{"n_kv_head": 24, "vocab_size": 31871, "norm_place": "pre", "norm_eps": 1e-06, "parallel_block": true, "init": "uniform", "init_std_qkv": 0.0191, "init_std_o": 0.0191, "init_std_up": 0.0191, "lr_mult_down": 1.5, "seq_len": 512}
MLP neurons of a small language model. Each row is named by its layer, matrix (up: input weights) and neuron, and shows model dimensions 384-479. Each number is 128 + 24 x the weight over its row's rms, rounded and kept within 0 to 255. Numbers have three digits each.
Before each neuron's rows, "fires on" lists the tokens most often at its 100 highest values on Wikipedia text that the model never trained on.

fires on: " |", " "
L4.up1027:137129134160109125127157161155130148123137147100197074132141134126109114127140106158097133122118141135120104075160171141142094158103126118105078130108143139107125111136156123078133130119127131157150146113098149152121131127084141156119097137111101111177120134156103184146107158094129122154

fires on: "\n", "-", "%", "–", " |", "8"
L4.up1368:110129174123096098163115127101155153110140088150098120156159122156141118126089138118082119103140155130115197106129174094116073132152123101133180126101124101141128164122136118096120096097155169094114116103146117128094131138154109111137128105144065172137157125152132175130138103133111151161

fires on: " of", "-", ":", " –", ","
L4.up2897:109158105151109078110126113099105175134132130110132109142128155111102105158157145135082127149074113080105122113090129099095116140148105109124088108153168134160116145124172159097122169068114099173096129137180123087093100086156107151134126107098133110108133109123117118143104114127135123115

fires on: " to", "C", " ", "-", " of", "5"
L4.up280:130150116133094139147137119143109121153119086107145128101117120169050132137123110204159133115086116088104120157119149153103112107134149095125107120127115158106094183157106132126117131170132134168150112101178118123094124120066150107120119105123140104096112112123100135178148113129100098129

fires on: " of", " in", " with", " to"
L4.up886:152177111152135137100143101104137106088048145126100103149139115155149132130136118119134090141150122099140122145105119137104128127182122141152150132103163157156130161109150120165155173185127093146170137118125127139137122184126135139148154142157100154139131149153126089141140087155105110127

fires on: " (", ";", "(", "^{", " (\""
L4.up4580:124123107116126182134104101134114150192123141126138100134173155124090128119125102155141120131112150086153136164139139177095141124137131084119143109130138142161134135142108180077117130136118111141122122076163119111093130147106138123111108120075111170114122140207115172091129142131114121126

fires on: "\n"
L4.up3880:141149198110119137108138127112109113104156133080138116117162078144126098133169120114139123133123157127137130130157138150113128114122126104129162144138137156103150103112133145191136129144151161130133104162151126146124118146132110119145136128153094111155114145123136142108094145105106110129

fires on: " of", "s", "-", "w", " the", "g"
L4.up837:116129128127160112110120111135161108139152085170145086092155135103095131121134117141140115162113145141064082148104143141114125139138116163154129083130133097112132143141120114145133120113149176103101119110126124114103144101111127119105118148142149120123131116115146164088128139129130137124

fires on: " in", " the", ",", " a", " as", "\""
L4.up1428:122145129137146131108145112125127140155135092143129130106105147145117109097134101127116144118087121158157102140088134134157132107228102143100140142128080170174152123112131146114124108145133096131089135137138149143141103130128125098113126138112096122148135146134180135131149124163102139095

fires on: " well", " of", "-", "im", "ab"
L4.up3662:130098114117128155158129096127137105117204109106135073109127116126132139106116167102158127129115134135113149082114134144108161130129159140097138118120136149143134136115125127172098130120112100129172116117128114189149169107090122087140123134138126089110145133166142161115112136118163166143

fires on: " ", " |", " with", " named", " in"
L4.up2711:145137137157138126149180106061134105148144096115101159157119110118154138123152097113146106083120164152111144170134141162101150147180096122142118125182139136173182110129118102113110178145110124101127107150126154134140123152146126123129112108092142140077146141109129125113149100135160119126

fires on: " in", " for", " ", ",", " of", ")"
L4.up2326:188124119078135146112117089112159144115120126128109095159111102133189122121157134102106141098113152125131117121162109103072139121182104167113152134154158130152101110147149103127092121121179128145110082109130168153125183125137133139111148167132121169130125144129173129120156123096146100142

fires on: "-", "==", "."
L4.up2028:104087114154122152114149169143087141147130152173065112075105143124132162142150126103154164088155123120092129096208110138074130049117137085130148132118134162134131112053089177143133171136133145172140126096140130148122118176122136124154105152163118130135121129145122160154142141142077094134

fires on: " to", " |", " in", " for", " by", " ID"
L4.up2503:126133158148120121156133144117144142137095166142096185120120092103102170087143136109148091133144109095121158170113128135152132168113097091169127152133122115121133124102160111126147122111144170151172105149135099124091106136171082106141150139166140141118153113124157108123133125160069122117

fires on: "-", ".", "f"
L4.up114:094155102155122154153163122095130130122125098096136098120169169119157161152104144114137143101124138136136117115182137138154125122145146094165090108141093130132134100123158139139147175135090128155107115125150146093128160138168104135169120145155127122151165113085162132134134145143126151112

fires on: " |", "\n", ";", "."
L4.up2202:127123136134153117093140167142124132143166122119101129112154120156167124140122128121139107147174162126141143089158096095095111141162153104078140081104116081110119126129117126182127142134155136110108153135155098112150123130122147183115139100144134086149142150088137083160116148114119102159

fires on: " |", ":", ";", " /", " "
L4.up2573:143103170113136125138125107131105116133094103143140089116115125145116127091177135059135102165114116165110091100079111102095130109133120195109152131108105149122113086124110130113131108129145086123112108132128121142117142112150105170115098157149111111149138145123108129105086072115107131107

fires on: " |", " of", "-", " -", "\n"
L4.up2117:104149100115109151123111113133168076188142131147119099118128144178135135122115162116149126114125134077100189095097152114171124104093124143167193122139122108145161137140114117119121122153086123136090077112156133156113105129166098125124129099116120123119152164135125121130162155163115103138

fires on: "-", " It", ",", " f", "é"
L4.up1153:131085147135128133136138126128102162115106122146145061116125173107197123128122193114087091122098109145075110138129132117119111095123144075111140123135130109148131104107127132143120067127112144137094089152104121105132152122091120145138103130193132146146139075155147110109108128119131117160

fires on: " |", ";"
L4.up1094:122147142120129156149096189108152129098135103134134125094139139050113136113095159129154137112117147124101128133142101171164138156149160133140077144163116103090126115114130127137075114162104116100137110110102157097091122137122136114134117128109141117118155156124110174125109122105109157153

fires on: " |", " to", " from", " time"
L4.up1371:122131106104154147144163158148140107157191103137108141150145112120104145133129162123156126102085090138135129170131115116137095173142141128122108141123098153136119098102149136123069134105130133147114136118126131101141076136180154135108105158122128142119119148136132164091151135132064126119

fires on: " to", " by", " with", ":", " at", " from"
L4.up3607:149182119130097129095136126133135108123137160125140085109115111122119121109157101143086118217138172118164116123104125137180128114113111095134132091144136158167112146128132154119113110108098140138096138078137153106120082085129091157101142133186129102088115106167163137128121119089127099110

fires on: "\n", " |", " and", "-"
L4.up965:141116163083116135135119116152126150123112128135147102082151085128093124121152112109108097139109141176119122170122122124123126117118145105178134117086112168142129149150146157103140165128146121133137139090171132155120101152109117101096130132178130146130108170112080176080096127091135138124

fires on: " of", "-", " II", " name", " I", " late"
L4.up3894:109118165126114107137108118112144096117162145131092152086099138131174167152086138172145118127117130108095180114133154131079134049126162105144138164142119127151154122107146084121145123138127142178107074150135090134102090131131096144128136118166105120084162154153141117133104159106146151161

fires on: "2", "1", " of", " suffered", " home"
L4.up4562:118153105134100116183088148132141107144136097134092147124169117121129096152099108140166107137128127121158130138140133150121146134125158121131137146144109111114105117134137166135108110130118115128102107100139166152141176082114083123137146140110113091124115126104161142098150101097119076142

fires on: " to", " not", "-", " of", " Tour"
L4.up826:139146096141121118143168083098099124118132109118084114166102080169145132113130158146123109143123145159122141104096141155127103128148092155132126121097168111136110121068125144148121148152173125142143152094126136082109163157124105067158144134085121151139162111099117171100136144144129144155

fires on: "===", "==", " |", " ===", " ==", "s"
L4.up1331:133122156167135144103150129138127138142137108108095167116139138159129158117128163106160122143151128147172120131159094133116135107111103163146150107186130156152165143143109138137117148136111105142096074138108138142132132119156088168139034129131122100097156166143098103120159137115125121140

fires on: "'", "s", " time"
L4.up2287:080129089184122144110105116130083135119062120139162114107139116127095117149156127113131111094120154128138137143113138139163113135146118095153144142134094130128141136113164144146142150147127101109138118157202141160092151140167135130162099156180145155124150093120130146171150138118151159157

fires on: "–", " in", " of", " the"
L4.up752:103168131105160129130172128129130113148137114131127125109124138111134137125146102126117106161119103148125119133139137150115138161157121139122088077142161129109115091140127121119088117113087123108095151126123119115151159132125148123166088136051115163106120088137171146100173124120107119107

fires on: " of", ",", "s", " is", " later"
L4.up3709:131153162122136131147136114188116147118156173117115104146154091136114135117138105111125133157105111131126086102107108153130109117148153118115142118150123136119143102118130131146153133134123151163136146146100122058141136149154161106156082149142155096124157099161125122120105139152102135098

fires on: " of", " ", "y", " |"
L4.up2417:112104146143150107089111127129079139102091175094152183160116091152171116164104103114141215127099106112151156190128102090129167121160142108132147199159101132102130136148116069139130167114127128135118113137097136090127184145091110117144111123151118123158091134131119145159124101126155145120

fires on: " the", " of", "s", " a", " UTC"
L4.up962:139163123170176119134111110101114117122111133125105111121152114102145117144132111128069137112113125167136141141161160153119152140166117095170125120132182092149132175109154085125145131152116146054135180131149121168067164151165099139150152168102148124117133091148105101158074139158139126072

fires on: " ", "0", "-", " |"
L4.up1727:128138111114112129144169135102102131104109154117145106114164133140100159151112122105101097131135103155113131139161148141126173093052155132155104109127153077129137106103139141145173125151117100113131119158149148168121172134169117132137127137128108131101100115096195094149121127137114119088

fires on: " (", " of", " age", " a", "\n"
L4.up3407:078141124124110150121128127118131133107124131160113107124145121165114163110169177168136214114138130128138096116147129106126138127146139177168068171141150171151111135109137150129154091102160141110153107108150130150133157088142166139110145132180166081139139120121108135149103175180113142134

fires on: " and", "'", "ac", " for", "ic"
L4.up1276:156131112110088093144091137131125104105146145124161127120122128104100098152159114138102152130112102118109112107147124135116130139120133139158114089150138106176140149104156123161159188093132139129117133128170139107072128134141113124126132127157151116138167114114092188144106131152125125127

fires on: "-", " of", "et", ")", "–"
L4.up176:139081172155139138184160141092163157089116153140139145119122131146167175127111096119160080119150139129162145094140106106126141142122149125137126095140123150130113139105111163091107101142102107117147140173150128106104165181152134139117140151132129092145120147151124126151181127149190123144

fires on: " in", " of", "b", "In", "-"
L4.up4153:113109122131118142111128107164141158155166142161108099118111095126135188139161145148149134129138154128139144133159109147126181111166121152144078091119138144121162170091134143109141117162117129099135162142135143145086139110096120131142114124162124082118112140130130137161108140116142151120

fires on: "===", "==", "\n", " ===", " =="
L4.up2769:147118152191121078116124149170086145131149117143101155093096112093105118126143155142144100163144119141144136150135107106133132146127131143091132089129125157125145142137088157055128147113107124117089130119109142130121113089173143136138091113137125154133133139103134144151110143109093102138

fires on: ".", " j", ")"
L4.up3737:179152114137117128124122164113103113119168153124111141115152144123179168146142093110120084160165142154144158103132124118111131161092128114158107108120149139106151113116135092104122118139115130134135104122109142145114131115132163106137139163108080139122131108175109125156129142133122166111

fires on: "|---|---|---|---|", "===", " ===", "|---|---|---|---|---|---|", "|---|---|---|---|---|", "|---|---|---|"
L4.up694:165154127149140089141151170120138124099113119144141124154095128125159115115135122162154151159086114122202150209116097136128142123073108110099164124110140081142135109141085126098127105146116131126130119156098168160151123125100127163171085106105124166096086123124140117133107133086147130115

fires on: " of", " than", " |", " from", " between", " as"
L4.up4375:075156115149124117114111148088116093116153123127121120126167121130167127118165126124099142073098107156085096155140108135104111099129152131161134160109127107145088146119157102129133121075140144113075097121121086136165094107129135160146104096149192125110124099106124121149145094116116109137

fires on: " ", "\n", ":", ")", " ("
L4.up3461:145089151130173109141122084112158156140108131143134120193130164158156161095156116137181143175112117117130124101166099093188116137117145100143166146142111124162127145148148156169163125111123139130128158112121125140087133132080164153084154158166138137143142152161158155089101110113121144147

fires on: " with", " by", " to", " from", "|"
L4.up1595:119135132119111133133087074090130145110142148128107109138107110101144089135141109107098096202122147089067116128148105147162138141124164150130164153120113130139123147123157119149107170145150125149162088155159162135127106107097082151131132128139119106146176093151163139179149128109151130144

fires on: "===", "==", "===="
L4.up4090:134074146120151133185117173124107168150119132095103114114108138125119124108159148140150127129107071149125109132111102160140109082152117118121126104111087090108155141143144162103154140127131140146098116141114130117124106168142122111109094142144145130155151161088131188132141108105106093110

fires on: " =", ":", "'", ".", " (", ";"
L4.up1531:132129152131117111147083113130111138072096141121114149138124132162148093136112091133171111132135146145099119112166132136154124161155123115152132116150089116137128142168096088100135132114109160127146117114150150094150159140115151177102135120136142152129154150148128152119105113091166142113

fires on: " of", " the", " a", " other"
L4.up2519:131139088140141152139088102110127172106108167134109181149158137132082095140080126164175132120103124106091142120139117104113122132114170146100138120156121140079124139141154094081143137126148147132133139127141101132151158123105116123113122110120131119087140159135137123149141144155123087091

fires on: " |", " for", " was", " he", " are"
L4.up1736:128092140135080146159127135118118152154127109165126125140139098126099129110141105128191163132091120148137115135158113119136137143127112139161110178108125113117165085129156139110108136125133114165150118168118164105082117076153152138143157128110143130153113130119125135118091146102120136123

fires on: " |", " =", ":"
L4.up497:148074141141142092131100159121145159138091163127141136142152167170165141080066109115122113168151098132106122167127161116110100126174167082111133125141069147119160100149113103153118143108088143114103138134115130144177091146132116174112147103151117100116129124166123125144142116155139090124

fires on: ".", " |", ")", "–"
L4.up4453:129111130157097095136131144114149146136135092110093098138119126103114109120133101156128127144133150171142130070176124105114154180097091095142113072132097120167123120178092121103103133143147117113114129094130080149152099129098146154138118144139115148134120099150126184132137175120098096148

fires on: " and", " from", " of", " the", ",", " in"
L4.up572:137098147174123104105113134123129132133129148131138138144153159140124102126177114107163139120083167106100152113124127120085120121136136148135107130117080149142119114137142142127131137128154121151074112116146077082086081151134094125133123166113133149105122089102067131147130106104133155116

fires on: " |"
L4.up3223:135130116120099180120164128119108149116160148111134129120157124095082118151125111113143112110081117140165105168160130122129133128086113129112142158109128152147141153129127127103102108104132115091110143128109125136108135115157133120150103135117096137100126139142131151114137090142112130113

fires on: " to", " ", " |", " US", " and"
L4.up3160:147132118133127161131121155141125125119167146103107090098140072074124178130149119145125147138100100115129089087129096153137104123117124133126106113097119138132107104141131170122161138108126129130129135149125203085078161128161102092111107099141144117118165102113142159133124117116133166099

fires on: "'", ":", "’"
L4.up2641:152150142138152095128122127127114081137132120127151102131115125143202094130160123122170126129080114126152105162149132114157148106121135125125149091160124120173133162164116146115093144128129121145159178122141135147139137138120111112142104142144132118083166108082113134144119104163149141120

fires on: "0", "8", "9", "-", " |", " of"
L4.up1050:127114172105096148121123126115133127139124104101115138140135083132123127117115044186118141107116125116127124112155157151146156085114138058159126106110151162080096095131140093144138156114120113148161118091106158070142157134133169152104151115099140136102143094163141123119138104143146115099

fires on: "\n", " |", "|"
L4.up4115:143116143153153091138110163105111118156127116117094119081096136125092107101147093141127104180114117147119114124095145132141099202149097142153125129138114163101154153123143138136155139111137115085168135174143111155158117129132104096123077090149123111052129128156144186101131128143099146143

fires on: " in", "2", " In", "1", "7"
L4.up1647:088161103118131091135101128084118145208140113157159109128144083125083110149100109095106145067125082120133144138110187106123133123119150139137140089102105109119086101151135155108141145134130132104166178158119126163135140123126118169124152091102125097157116160104157097147131097092133119136

fires on: "-", " of", " and", " in"
L4.up2764:129114147098110121123120132097144137079107120100115089082115178158153146094120136104134102114090156144162130156133123139145103115149072179117143110142143136124114137107096113101116149124102148121112141140131146124116159145161103128177145165158120120141065143152158063163176117157128100134

fires on: "%", " the", ")", " its", " this", "th"
L4.up2130:122157103081124131186131126131138120143131097133169109136116121130147083079148133136092136133081116167129128112106123105187132130106081117144113100114140118154137127100077179118143123130122128116121141100111178110108126156109115143099155127118133095151122098112087132152140166140088142101

fires on: " |", " on", " On", " during", " in"
L4.up120:111154118104097115138153152078115160164126139100151131152109154158105120130157137124145125129092070121148049132145141075115132154091122136099120116180167105152148086193149145057136173176087132150179184134111094131112148106110092132160112134117060115134063129127103129148122141119134158106

fires on: " of", " with", " like", " around", " "
L4.up2153:124130123118134138117139112126138119109102106092112123150115125164125096108121115120114110120093102091132131118107136158116142103144135116128120160114140119141142131147127092127140106122124133165087107100113137134174124163110115146188111122116108128154094147157149145145133147123114090118

fires on: " |", " in", " as", " for", " attended", "\n"
L4.up4107:130129118124148123090138121158091110162160102109095121108091131149115136116156133124104128128088121140143150129158121117146114119160122107114118086122093115128132152103153129129108136148153133142177124124145177155130139137147118122141132091085134140145117097138171144073121123128111125113

fires on: "===", " ===", " =", "====", " ===="
L4.up666:159090179146146084092138148111132128180132131157111161131087111092093108109133149120122137103092106102150164164145120111157132149094175090143125120126136117127153117122104098114178163138147119112117159140098092126129136136118136123141138089158145128106140159145148140121161113098158147110

fires on: ".", "\n", " with", " by", " to"
L4.up3551:142150130104104200118116101144131120099148121066101092120130147148086108136126100108126147130159164141135096156132109116138131119119080122082152092064165094064114101122142156134120129144127123170171133113105118112102146151173136128116095112146142139153099132155109104110123099122121086128

fires on: "\n", ":", ".", "-", " the", " of"
L4.up3956:152109112118133100133069137080118142142179113081119109134126100078163102124139118125145113079122111132085143135148124099119126135119163125157102153146129137113128105133098117106134182095134113123125123078131136123154156101115109142132150116092137132107149151105115141123159100146127106097

fires on: " United", "8", "3", "5", " of", "ing"
L4.up646:139165099135099094160124142125141113116135182130156109159087111155148169104190147136157168099076146121147124129149124096073103171149071105173125071111111104111125133147136089132155125092166105116112138120105150116116146138112098166077125177151118122151109085119130068118146119118163121093

fires on: " that", " of", " as", "'", " among"
L4.up2984:113147114119147083126106126179143140089123147135125143129102109165149148097166142106152153167120138167123134126159129141136117114140108127150132124128086120114160106122173095101144141095168147129119129139140115138140120100162074158173105124143187123123103071193140177134138126157102130073

fires on: " to", " with", " into", ":", " in", " through"
L4.up3211:102152114154104130126122161104190163151166167117123135134102103129113112118134120129121105153142118122154136107131135111157103149110104107083160123132127133136150158150138139157155161106109155136135125070134121157123103104149077134150125116127075136123138115125168120101140093167093127120

fires on: " that", " and", "\n", " –", " |", " -"
L4.up2721:139147129122149138109102107140110124147109107172150132159146137147118121061159152111039128144084163117141150101155097167089099150138139148126131113132134138157129159110157128118133133161117145160130116105176104131132125133143096076129111115157140143149153123131125132122118147151147151119

fires on: ":", ".", " (", " with"
L4.up588:123143112154132077107136114136111130081147148147121110128122127095158114157096142084164079119158139122125142172092149132152121120146117100136162123159105160156107124112104114162125105109107131155137123106141166125102140130128103135137121162128125095180116122148128143133124143072124103128

fires on: " |"
L4.up249:133138128109089118133136142096141118139148148118109121146100082084070123165098123137138128109090138163142129142147110183151117108086115079126133154154144125110153114139109107123114126136157119120081086153140122094132076153105109158128130140077156137094121145121082145073123137132130109135

fires on: "-", "===", " ", " It"
L4.up1650:130100129121116103175178125144079139132130131150140110139107158128164150154127132109145079099122130128139115159151090135143122125131166127162132133141119103153101109152144151115135146171061104123152143096135145129134161137118092138179095087149131143132111170130110123114131126132150139130

fires on: ":", " |", " cl", " of", "):"
L4.up1311:128144124109095142167176129108146116116147115138132097121141132127143148130165141126110116109143133135150113096123132137132123097117153140069148146146155099095128101127140126124145086170138178134096125115104138141111074123065082133125103133104159140066061133127112122087112146087134124147

fires on: " o", " '", " up", " +", " Mr", " with"
L4.up2001:118109091132144137065130117101159165147089056122137103118144118158133132114151148145134111150100092141123134091126125148172172124130113129154122131143093091117152130103080118122147131127061135116122121080178120132121108109129128130155098163097121141146119104131126154096067112133172140140

fires on: ".", ";", " |", " War"
L4.up4173:120103122090128132123150163152139125123097110140099139093163115134112108132121158150102088149129165157139109113149139123157159119175151098144113155134176182120129142143112097109138143132131141141095121128124117140143132139110124148172133106100145134156114108108146164155074155137127158172

fires on: " to", " over", " between", " from", " around"
L4.up2775:091130170137148115104122129127115132127094062143111121147111136152139127132178093135113126110102130124123063128104113144073113139138107143154123078137129111104136133114097156106154165155107133142123125082158103135151127125120126083156152108101166106116130100150139158145140156140079141121

fires on: " death", " Battle", " days", " Siege", " years", " day"
L4.up1227:101167144125131097164136121152093126151112134123133103122115150096114148135093151135120133143129143114096127131155146107127098168119148140144122115092115113150133104105100136148103101106097085165130111140143102141134167135119074156079158101173111142159137120134152131101150145134132131125

fires on: " of", " among", "0", " from", "-"
L4.up3726:138111163129103123154124131106125141136140094123132139179150139113131188163096102113139123126120107120139120116137108147110109136122091103142145126154130115150117150127105132135172165147139127082126137101152151144136147116153086117092109083114154102140150137103100138124132101150196148109

fires on: ")", ".", "%", " \"", "\""
L4.up3023:145143101117106115122113158109170170148123131131137104150164154126123169136128111100112123099099134126137113121108059116156147148105082117157078148141123104129103119114139136119130169149147138167164118140106135137099110131115173153151140151141096182129137101140128174106140132123105117122

fires on: " |", ":", " of", " by", " after", " to"
L4.up3333:128136133107125125142123112109116132083119144158125106127116141145128084137132158158163152113118098133143133163146125140127151096163139106122113127108080123160135144144104088175143129139116109190161151107148138136137142121136171127126137088084141153127139130110110059181135164112114072113

fires on: ".", "v", ";", " |", "c", "l"
L4.up2473:162098107123134119120133152141121143141104143151100105109103114153150100101141155147129105196121167100143123114155145152076127076153090111130096154112119123099133090162092127114121118093151125106121146110158131143115140105139116122146085123113101089156135155107122147142108104121163120182

fires on: " ", "2", "3", "0"
L4.up1645:141106185128107134151113132115111135144171098107117185134172128143159130114100118148165128141169159146090157160140122140145142134111124090145104123165133119109144133134083137100120108143137158112130134091137137140121114168119111147121098146105136120141121143136140143076106101147172164125

fires on: " |", "\n", "–"
L4.up2561:137136139094151129133167123099152122131152152108134147124139111095119137143137107108098127093092125121120115131146119088117139128097154105141125108126117141119099135120138138177138119132149108127155167136106136155132106104144164098142105075104104124102110100113148119093134128149156114160

fires on: "o", " Do", " so", " Go", "one", "go"
L4.up1630:139128117066136119136141167080117149122101129151165120141125159132142165137118156089098104092079100126140114144091096121113140147134151131157151147137114128102122132160086096135125094107125109157112105148148146113116113169130115150118162105131144135125096117134147139129080110136101135100

fires on: " as", " name", " called", " named", "|", ","
L4.up1931:120118119141154157117151153081122115150130113163134145114109146128126100133178142144136090163109150138104183137178155128090126154137126146146128143141099164162165130105102136128088137127125135105144098153115125125148156140140130141154135140140122109106136148114100123142135131111144146151

fires on: " ", " Reg", " in", " among", "one", "1"
L4.up1218:153119063130135110153128137166138119116161145121149097157117117137144103102094117132145133135144129136191135128151124115092094106159117162102106100139077171137131141130067107156139118126105152127123081164131139138116184139146151132142090121138088135117127186118148131091105108061136141108

fires on: " of", "1", "9", " at", " ", "8"
L4.up375:157162130081100134115093118095097122146140159140159088149102108157125115158175159113163150131102130123122152123124068124139135141117109102111166194107174109133148129130135116084135110122147100164131119085125138102102115135128147119170164186175142112144125121114148108147157156091109128108

fires on: "0", "2", "s", " in", "1"
L4.up3578:154134126150129133147120149169124088159135155117158115128108143143095140132160116129143077158099097145134131133116152120095151131148165128137152121155153098096129138169133111082141168117092142165100135083104121133126141136088120133154085135086168146111109126152104142131137116166079152101

fires on: " that", " to", "-"
L4.up510:081139113092126134113139123144140108081135141167114145128128143156091151142167128137081145143122111136099093116170122151098113114099053126155098123115127084140134135127108152117108159110146155166122097089174128129159128158140111092163078093135108119131133120145132110164159152143111120157

fires on: ":", "-", ","
L4.up4266:122139130079100123107125122140139149135170176128126122129114136154150137106159145155035114070124112121138116122114159109126135143116183174096108140116116130155125144134161126079124100120149124118111115127137105132099126153156119130120099136145131090105152137183118156154123172104134121124

fires on: "\n", "-", " of", ";", ":", " from"
L4.up2558:130154148137124139086130142146131161153163136122084131051167133140120127131158154166107072123121141142123151176107175073122096153150146138141142128110111086137124153104141123115144175090163141063129117135105111111148140142118142150167120113116112104106106166106124163171164103112147145094

fires on: "-", " to", " by", " from", " with", " in"
L4.up263:103093121097116166150109096157129125155144080107101099091109124165091124142083127152134147108126118141111140092128144152103133091157144082147115106126158108126095119078150156116169102130134100156122158080146125158102153129107153127121132107176136152100172115152090173141131136121102118176

fires on: "9", "8", "0", "4", "6", "5"
L4.up833:192148126092068075099132158139107096119123132118120141136095135122132146138166114138123109113090133140111112112119118143092147143127115119141126087183105177113136155113114120155131152104172154119140147141156171134101164148087153134104124138070127129094124162116177134136162141120119144117

fires on: " Sh", "H", " Southern", " Northern", "sh", "h"
L4.up3134:125136141094147142138093105106116104106148140099129078156117141111131124106143086135131174158141109160136088132127169144109172128115111173133120158122147134157107078139124127118120123095140139137125122128126145099131120144126117116134128164085132125162100141089123105096155146107142116143

fires on: " |", "–", " part"
L4.up439:148099143112165098110138124121121142117108160126155155100116130155132145122146086092101126127096107156130150115148129143110129100149167108103138145129134094159104133160174171175130103146142099129141121134097128138144104124130081171120164162163138171054129135152133139165165129109135121144

fires on: "'", " time", "s"
L4.up1910:112099136134090097173109140156074158125131176115131127109098118105099114125133170125133141142125099140102161126102131151097117078137162119097135100126133081125125153154100176125153159120122085132160120143140101125152128153149120134165082136170177113159172171154108127160111100116096167123

fires on: " ", " '", " from", " with", " for"
L4.up2074:158155127145116124061130123108109111102165110098114114112178140151164156117110133125117111138150108105120126157126081133127132113155143092139112205131114121136127083117123121132114128127113121149067084104144139140121116087095138107159096159123148126145101141142113154143080150079122117155

fires on: ",", "\n", " –", " (", " -"
L4.up1905:093125137121053145089156100128132105133145149127113117161126122157087119136130178144159136166111083098105088114147109133111099134144128144153113070151135153110126130107119125086101110136144143135099148117188125122118139124130139099133139107165143118130121136129103100117110126124122140121